From a checkpoint of a small transformer trained on Wikipedia: vocabulary 8192, 71.4M parameters.
MLP neurons of a small language model. Each row is named by its layer, matrix (up: input weights) and neuron, and shows model dimensions 400-463. Each number is 50 + 12 x the weight over its row's rms, rounded and kept within 0 to 99.
After each neuron's rows, "fires on" lists the tokens most often at its 100 highest values on Wikipedia text that the model never trained on.

L8.up3482:48 53 39 60 57 22 34 46 60 72 60 51 61 71 53 43 57 54 57 50 42 65 65 75 54 50 55 45 45 43 55 43 57 52 47 28 48 52 65 42 41 25 53 43 29 58 58 64 55 57 63 60 26 67 49 49 62 74 37 50 55 58 22 50
fires on: ",", " of", " the", "s", "000", " and"

L8.up2515:70 49 70 50 40 54 58 64 45 51 30 38 34 41 53 39 46 57 48 69 45 43 43 63 32 54 32 35 70 45 49 52 38 58 27 60 39 46 54 49 51 46 71 79 51 14 61 40 44 69 61 36 41 37 50 34 50 60 35 52 52 79 36 52
fires on: ",", " and"

L8.up954:46 63 51 57 43 43 64 51 93 46 45 48 55 53 27 51 46 43 40 56 26 51 54 19 56 53 60 36 48 70 57 49 52 57 44 45 44 57 48 28 39 50 67 40 43 48 56 65 46 52 78 47 20 45 54 57 67 71 51 54 36 51 38 31
fires on: ":", " the", " of", " for", " |"

L8.up815:51 67 50 47 56 49 43 51 66 41 48 41 30 44 48 66 43 49 34 39 44 55 35 49 55 63 42 60 56 52 64 10 62 42 49 48 33 57 38 45 54 46 52 56 58 49 84 81 43 54 50 42 62 60 46 30 68 64 28 65 42 54 46 51
fires on: " |", "  ", " of", ":"

L8.up4060:45 47 25 39 47 46 60 44 57 44 61 45 59 36 37 56 40 69 36 66 47 46 55 44 83 40 33 54 28 66 39 39 51 64 53 54 44 53 49 28 64 00 48 57 33 46 56 59 62 62 39 41 54 60 17 51 54 64 43 54 51 44 24 35
fires on: " the", "r", ","

L8.up2720:53 46 46 61 74 45 64 63 78 62 33 78 30 50 48 55 54 62 55 60 48 35 24 28 47 61 37 67 43 45 48 56 75 53 57 56 53 54 39 30 56 40 61 60 52 41 51 48 46 44 72 36 25 47 45 46 59 70 56 46 60 59 31 57
fires on: " (", " and", "/", "-"

L8.up2855:45 28 54 71 59 42 52 67 61 52 46 71 32 40 49 44 63 51 57 68 30 32 53 64 23 56 51 54 32 69 58 52 65 31 46 32 59 52 28 52 34 57 40 47 38 46 61 59 32 64 77 32 34 58 37 69 50 46 30 60 35 60 37 54
fires on: " to", " for", " a", " in", " of", " into"

L8.up3431:48 48 50 42 49 64 60 39 70 47 45 36 49 56 64 50 40 62 54 70 43 76 39 48 56 32 52 55 33 47 51 34 43 51 25 51 50 34 60 39 34 60 40 31 41 40 55 51 44 55 88 60 51 49 54 58 48 57 36 59 37 48 42 67
fires on: " to", " can", "to", " who", " To"

L8.up2208:41 67 38 64 31 36 65 77 51 42 45 56 47 40 40 59 39 57 60 56 35 34 38 58 61 58 57 43 60 51 40 64 44 23 34 43 62 42 56 39 55 45 44 72 47 41 59 56 55 87 65 47 31 50 57 45 54 47 49 60 64 67 37 36
fires on: ",", " of", " and", " a", " to", " public"

L8.up2154:70 27 52 69 77 26 42 48 72 41 57 45 55 79 37 42 48 48 63 66 28 49 57 41 62 46 32 46 55 61 71 36 56 45 47 32 45 38 51 37 49 30 45 48 40 47 42 56 45 42 57 36 60 35 49 52 69 55 31 61 46 61 53 35
fires on: " the", ",", " to", " Har", " from"

L8.up3412:50 67 46 51 49 34 45 37 52 48 25 47 66 55 52 48 31 53 51 56 40 30 41 25 79 50 45 48 48 50 51 34 56 48 57 32 60 44 24 48 69 63 59 68 56 47 60 48 64 48 56 62 43 50 31 61 25 55 72 37 35 51 31 41
fires on: ";", ":", " –", " that", " which", " —"

L8.up475:59 58 46 57 43 51 55 56 53 56 54 47 55 56 52 39 57 43 39 30 46 21 46 18 45 27 48 53 47 50 48 50 73 45 47 47 41 34 42 43 43 51 55 56 47 40 57 44 33 60 69 38 38 42 54 59 55 57 27 62 51 38 41 58
fires on: " (", ",", "\n\n", " an", " a", " club"

L8.up2687:31 54 49 73 45 31 34 41 39 47 52 40 60 40 42 35 39 29 73 46 42 45 42 33 46 56 47 40 56 68 75 30 51 50 52 22 70 39 47 51 39 45 38 60 59 43 57 56 57 64 67 38 46 32 44 57 52 44 59 56 42 56 53 50
fires on: " |", ";", "+", ")", ":"

L8.up3351:35 57 52 48 58 44 30 38 61 56 45 63 54 49 41 70 27 61 33 35 41 51 35 38 42 53 48 51 54 58 68 39 55 65 52 40 41 63 55 46 51 32 53 63 35 46 48 44 73 54 45 57 43 55 28 25 60 44 47 63 45 46 35 45
fires on: "-", ")", " |", ":"

L8.up1536:58 60 54 46 53 60 46 54 44 61 49 29 59 47 26 51 44 60 47 55 45 35 52 67 43 49 49 32 28 40 44 56 54 40 53 55 37 51 37 28 42 55 51 54 58 28 44 62 52 54 68 52 19 40 35 53 59 52 48 44 42 46 55 50
fires on: " (", "\n\n", " in", " for", " −", "-"

L8.up42:67 37 60 63 67 49 54 51 56 49 65 30 54 65 54 53 53 55 75 69 60 60 58 67 57 53 40 32 58 49 54 57 32 56 39 41 52 41 69 46 30 33 65 49 57 35 57 52 84 73 71 48 49 51 34 51 40 55 29 64 41 66 50 46
fires on: " to", " well", "'", "to", " (", "hi"

L8.up3851:55 46 48 63 35 31 55 80 68 72 58 38 37 56 46 77 18 59 42 56 60 41 28 48 45 60 43 69 60 67 54 48 68 30 48 37 38 40 38 47 61 60 53 50 61 31 43 52 56 53 56 53 58 59 25 58 71 38 62 27 40 46 52 69
fires on: " for", " by", " in", " as"